Weights of a small transformer language model: 250M tokens, 7627 steps.
MLP neurons of a small language model. Each row is named by its layer, matrix (down: output weights) and neuron, and shows model dimensions 48-143. Each number is 128 + 32 x the weight over its row's rms, rounded and kept within 0 to 255. Numbers have three digits each.
A block is one neuron, or neurons of one layer that tend to fire together. After each block is what it responds to, as a language model described it from the Wikipedia text at the highest values.

L4.down236:150084142129094140148125139120091120132108129102093101129131117152117139084132168077072158214094084105168113109152110090188089190150114153146144119086142119126053154147110107091093143183133168129130095151099114105076174163148166083168180145153114134147161112117159128122077132199160103143
L4.down297:124140085099111104151121061198141135138137129112101107125147075166089198208094132135087123140107134125133096103128176146145143211174098142144096109128131113124137074171156155134127108154148055139138106137159095092188132137113128143115132065143156127090164180076187084143052148113171165096
L4.down606:070117050120118080056098110109115189126109143173145105145118115151083193144138092140131139081155098122187116162176069162152125178177127094146151140174122119166136142106152095137151192151125081115176183114118122113160126139089130171120099068143182102173090156094099120151124140115119143086
L4.down667:095125092104083156128125089165140126134140129114152177133093178160122175160153123111142095077135115200097101139067153200199069141082111135135127148147147148122132136193136143156091175107155124139155067114212136090156155105102103125111172110139121108090119073135158089083196068142155138146
L4.down722:104111146118119133090078167094152199168115148084088122050136190150138117086095087149128164139166118156183142139163058121104161125113155105125148061137165106134116176122072158105153142106121134115142159130142151128152146148112111109127131192076080144093149067138140191159107127144150145110
L4.down739:158149117131090166088180118155153072123110104139150144108156148176134126124076124158169126096143125084164138086115171174181120125128156147116032128153098138112128132114099150158083142126121131135122110094122163152078190141131193144155144137103129129110123108107109209104095096024109102192
L4.down969:171119156171106133114085125073180136140106124132098171133124097098091099151109066141072149082137155200152139075115101103146138133091136088105074163146127148117178148112119169071075156106152156128143172135092092127191124066101141152117117137109129160097104143166067111140136078166134119110
L4.down1030:177123071063176137158107083152127134155109211112108207119131104161138091160176100149145102029177097139132098091140122114144092120153134110141097197156128119083140116135152181134050129136115108140118135154073161074134116109149134103109179118139147155142140118166191068113083103099150076141
Responds to: Mid-word continuation pieces

L3.down186:158177125063162150152223139139090180114103089141111115148083128086110148125127098114183134176071102151161166180171085123089097085127124179166160148118178101109149135136074099085142112152055097192082180124114146142138095146137161126165146131123136163160098183139097155134163155126121135022
L3.down365:196120168148144178187168161150163170111123134115133195166092155128081113093132116123114195152121113087148117143110128092080092097172116123098092131144119108166107081141167071129199144170116081111110108123085188122103049079109151191128144141155104094147105183176149127097158137100056115104
L3.down830:091116100158069156144091121144110089175128162123061147125154141104151171108173152113168126139122084153166175121135133131162162127116135120154118154158139115160130185173108070187080147171141091125119111142144129087160101130183088111107202094108142101168101111140159113104128091086084114145
L3.down995:164141109117127200137147171149067113152170141140120143125152165076122169098098120100111132166093220161198174142154097080155118178051188175137091136106158121136130076138109130121068131134122071139176111138117131137101145084134042079135174113144115125127107152112130124117150118096103214098
Responds to: Token right after numbers

L2.down220:129125106111115140165112129181086068149143180188137129143115149092085175123057099164179139138087075168144108156040074126086127134086139141123151091106119135140110103166133062147128133172215072141184075095148123109155079128116099123130117141110115160149138122131152095112102094145106147091
L2.down1031:145127106158136137184198143147144130114193113132078188136102127100113118118119128064139171127101117088098102148067086166136128123109157129119118190087180196092051116086116143163155145094079124106110113117127146089144132154109082159162173147126158177125091091116121074099111134102076119126
Responds to: Table cells and fragments

L2.down37:115094103069134042140153143094165140098134145110100131109170145115123145098098125141169154055164112161077154093054094107148141126172173157124078099192126158139168211118113161143077128135157153133106087138096211168192138097098187153150149164134157113107123132129104131109099091158139137117
L2.down648:149120100169095119159108144076153163141096133183149118096089112111112162152137155157134158089117117096122109124127063075115162100191131130140095127084135171102128177169187117173076038129175123115096138171139148107150175086104140102136155132102105152128141209112145129158116200208129124120
Responds to: Mid-word fragments, mostly "u"

L2.down637:102092145129089091142117108105090088129148107126152106146111124193124114094122107120152190156161101062109104107131132084180144133173116155127140050142157154105155145125132113161140114115068168142087212065188170182134054126130094171148113107151128107177163141168087085125117177095171108141
L2.down846:082133152096144144097168115144190145099120150114105101147167177091169128130091174072092155111166089124123113114103083135130176065122048146156143132113198151190115144110129097148109198147070132177154100089146084178135114157088173137116131157111118166126113152154134200128031145080084117095
Responds to: He / he token

L2.down179:149158108112163140136170072067138125105118096133178130143137117091116124142128073162139100104108155161135168092141102117126082154096100089121110105143064130167164095195081129107105141139062140119060115114207161168157105183118107113144167192111148098193124163150071090127144068125139150180
L2.down598:143193198141074131143132100054106141131162136140126174139145170154104069139174169113109083130066109158140019124125157119138110098169126140156148183073065106137072160101148123143140142148065105150097122135114171095151129136127096076168143150082099151164126118180103098129109079138145136174
Responds to: Word-final suffix completion

L3.down282:139082157103111140155126115107133114167174128108187119237138162101134139093170153132101155165095162131119114106118160103070130110136139063131157124061141155130102149105118122131077083163113080098114154122185097131127155121140126124103129141087144059120082131172120124109164132122134107146
L3.down498:148181132131164105049188096154099074113216153142161165163106083114143126100136094125132119097126124155186165190092144146130156098156199115119107115077125111132106106147127140075138164087152137133128169110142103113097101098098118151169130139133125125162101154089028142166145123160080152138
L3.down1064:179088101103211174131157062142148126104099127202055128192107149101132091147146152122126138149120127122119143156097146134161086124151138115113185088123100165128079120072109107148174168091149134161055152097154102181140120123123141130116136114169148191153090121127142140107159174113122160119
L3.down1122:130098153145080154178121104134147150096095117147124190061128108122147129104081173081058115178082140089145181133149109064072122133142132129174169108098162100152088148165146151091125123117137119136153132112149122161091199110173146139082139126118178166139147160182105110093078105138118139174
Responds to: Word-completing subword pieces

L4.down36:067179108125164115103116207120132117094187112081112122119140153139123128130186177188119101129065131112115165136091131123146200095156136160131131097125124153160135142232079133159146106083024125129089091101085139071077118105128109102108100104165111159108157127137095162121083081139099117126
L4.down374:144095099137130161144191173185117142165142114125138143088137162189150044087131091126129186175154129098114118097154146136117189069115046155133061142114034190186130162132157071128128097080122143145191123102193092157101137092104174132113087115075101154115127108108161138076097098128154168143
L4.down453:066089124152159094111164175160177117109147161100117066215083097138108153108147155105125190133182129173078113169146165125104145120137145119136122174092181144145101117099107121181117133104185168130076090166128176124166143105137095151134167170174076084147161125110134133160129124127127136111
L4.down492:145138066156190074097153169114132065138175173167108156068176064138099127097108084164148162105150199091119175097185135149096086101100137143103110158150132142154141141155054154158109110125151104152132118134129160201128166124103142112167131129106128123175160072149081109132151139125143072172
L4.down528:162120113100134085142146112132198089148161107140142112140163119119145154097101161128182145120093138229142121102089166175109140138178133129101170120114107145160170068121165155149164128081107068172117056112151113163147111146096079098099100103162139090087107116150121164132078211053080142049
L4.down621:164183101157154085151165153082155139160100074104159177119152116090093152189117179097126118091122175180156141093138135158145121121085091097112150143140159137149160119122171192114102126148142148082092053128119173098154128169120095140111130163112168140132110139101086084147129127125133081165
L4.down753:148080141090170169143110130127141146133167058143072125127078137108136198138122188159113103139112139124128108117110146142127146114166067134100123218085121078132133159133123087131128149126085083122129151126131077128105090086152117134105121115126086125127150160121134081058118250127177164170
L4.down957:141095153141159139121161089105136134076133124159153131140113080123133122119114147086115085082185211152055072169113175069127170164159149127164111141086121152162204189129142119152183113149164145128100114092134139090121151097129069118093099107097073216163115120165153145149072112115134153077
Responds to: Split function-word completions

L4.down209:127143119171135154112184125122109107116151079097178134136130144138076096134139116152111196084161097121091085180142157152071091082089138116109133116161137113121080171159141065134151183138119168142106181156123154176162123130123165142125127154133143115103111124113173129075148096126076199180
L4.down210:144143120154138145117153146181148133157142181165117136142086111093114099154181106136151193075119130134135161093127129117182109137163123130178041083072154124171096204093143157085138104118126056162137088176107135141152095073122074156149173105110180156131132111130135114122095116154120072093
L4.down434:165082108127089124057157161151138141184165106145136129107164145152126163135169133132128195124085106111106123101094098100137150173092177163169069113133124101177082136143107102095132093140087132118130146143133119197144116127115134118179137125153163156114080141169110111166145145155130060105
L4.down612:104163088123090145079114124149164166222126164110127127104127096178101117115107095093144080116095137142112123144118136165117197153140155112115193114123120145173090105123151113075141201132097148140128168161075166100056133148141128110182164097091097137093117147097218109126181149128124144116
L4.down825:112088079105168131130166118150129099098168168172145174100184109140148085131155138101118153104101093115203176135110126117116101197094149147125144111124126095106081214105093113108148160153197131189165150146119090147105100153112124081147129129109103094189148107096158090141128185100105101124
L4.down867:079130102125131174132151085173125158085183120114134114147124137129094094130112146115148145128096092109080152153137139163084141100108133143168141118135138157156138197110120098065206130154109155146126112127104105182145160193152092100143172136119156101145089117177161134073137116142101154135
L4.down905:077110135143150131140142162108137161155120128094151157033075128153131168118150165127162103155135147106143122153136122161189120075187088135114088160169125101175097095177158084120158088126105089116123179109148145195156096105137162177120066061202115117126131106124099166134163140096146122128
L4.down1140:071106096140150136140082074155164148119116188079094149150074161128165165091190144060147115135114139118120150139139098103169086141107152154097176039114156130133126108139132121112178115137133106191141119176105109118125102165118091158085105116105123157126133087091133163127150111127168123126
Responds to: Numeric table cells

L4.down191:109174167153084137096136176090127154157111128088110116194138120078157124169171152148077111152153111185200212079167116165167147128101157169136135097148118127134123137143149107137131111133100123105129134131102098126124145053123108098145101157125117163099134059101070106139112115111142124163
L4.down296:156112132119134141151118153135095174171146145207149168112099073116120183171108107135147107091119166129134144196134101146139096135096126157140079086131100101075073120136089157114122092117136134129085126149190147079137100096124071137097133156114154179127139131062132107158113133146101110069
L4.down326:151160104122122134176068118078143120127104140111130100125140156154117128132091179145088172110087162161159189103102184157097132127139198035119117115187147137121140063050123171120156126128145105141069088135070161120115088110104091115185136104194129134178146108099130146119122131081086112141
L4.down728:119106114179151137068168125120152100122183070067142115144103189148117094131173158089122124112075184167087179104136136126150081159049146094103149079117138086135142093111138178116149088129117132161147146103117106135132135140113088153115181112123118155129084108112140073164134152145215144128
L4.down792:172122123110118185095127118173182090102157116075164111098171108144154153156131139150146120108113078144098164103077117084111130107137121091097193151174082088147118065131145124148069094081117093119159130113130141174152157108200116156173146155127118116068128150116124128160135077160120225135
L4.down944:107159139113178091118100113093156101054085111160162174142139081115105147103098114132141088160137140107058163104129130113110162129166178081181135108161180109116083126149074112170091149152121082118081108137127146099155117144114142208106088134124169108177147142093124117156107114151114169129
L4.down974:137116113139151138102132104167165159111124126170115120121133137116156118107058153139100127086135128162093143080137094129070152058204106120072120142109166197116101103148064215080142100102126163145073155151165124120106070152183093123094117148157063094134138104147142204123155166139107177148
L4.down999:078176140130137095103132173115145107101102130088083132165103102164149145172095121121098160164126186156141171088049139057142186078055095145098089161123171207084117136096154109102146089116107170156142112134136128069134090133181069093112148126142101157147177156145119097201141140131119100105
Responds to: Word-final suffix pieces

L3.down309:169170083079147105145190120138181140105133124143112143138165144120107085200088142167105119199083158162134144137119090093132155176182078121159133135101120166115127138101160195102125145088090124051110162092133125140120157131117122151192112146144133104218090082111084101065151140104118095130
L3.down433:127089135060059154201192130108136190121150104159113168139151129138077119113134125108151130095119199127073119066106129137160072103117075098193137106140149102118056084108100123097225229152105126096150047147120154135122076174138058160096124151148087135102122138144126146149148122129072168139
L3.down994:181091120156149168123161133141098132102102151171156131171066139095182143090127151151138150141145095132115111163144178121133136107141119126139196087093111064122091164123175108100113154137081109088094120087124168198170139127115067084129094086209153129168155143104125142052140132067165092125
L3.down1085:149130129082080159115150145166171093112143092104119152135085137070138169164140168145161164135106169111037079152117134107153094123117131080138154187147130106111086072143114111133127133112173186152080134148115158162153161118105156126089119147136165109148175162183114135143157123119084147099
Responds to: Split-word continuation, esp. "she"

L3.down217:154197156089089097184130111180136139075137105122112153126127083135129161118109197131151141128204191119161149174211113107123127135180128085141099159163099126097054136108139164192168090039148126135118183145154167090161126116100159135118116147150080090105109147107075097097156082137135106127
L3.down231:169137066107151180101162147095098146084171101092141109135111141159096180130069154158110127140147082075146165087082110160051148075177100155134134117128106106120125114165119106114091134136155128124163093151185121059148164130116087170114137151177125097112135125054147146152136204053141184128
L3.down665:166118100115034181087116168162146074136131167074154092117070183179156110166149123076133138159097150163110073130194141112146068115108160107139120134106103142136081142121102097139153065109150090096084086130110170147138174154098151187142201182120192096100086127116117183164095095124164131151
L3.down989:140096119109167107109127131134081161124123172130135157156113115075136120135123094165145063088096120127244116154121153060107119154104143087197174136128156114110102152122128111206132117176094029140141158138142147166131140102151115146085123096102101092165100131097143144124143117127166165165
Responds to: Mid-word subword fragments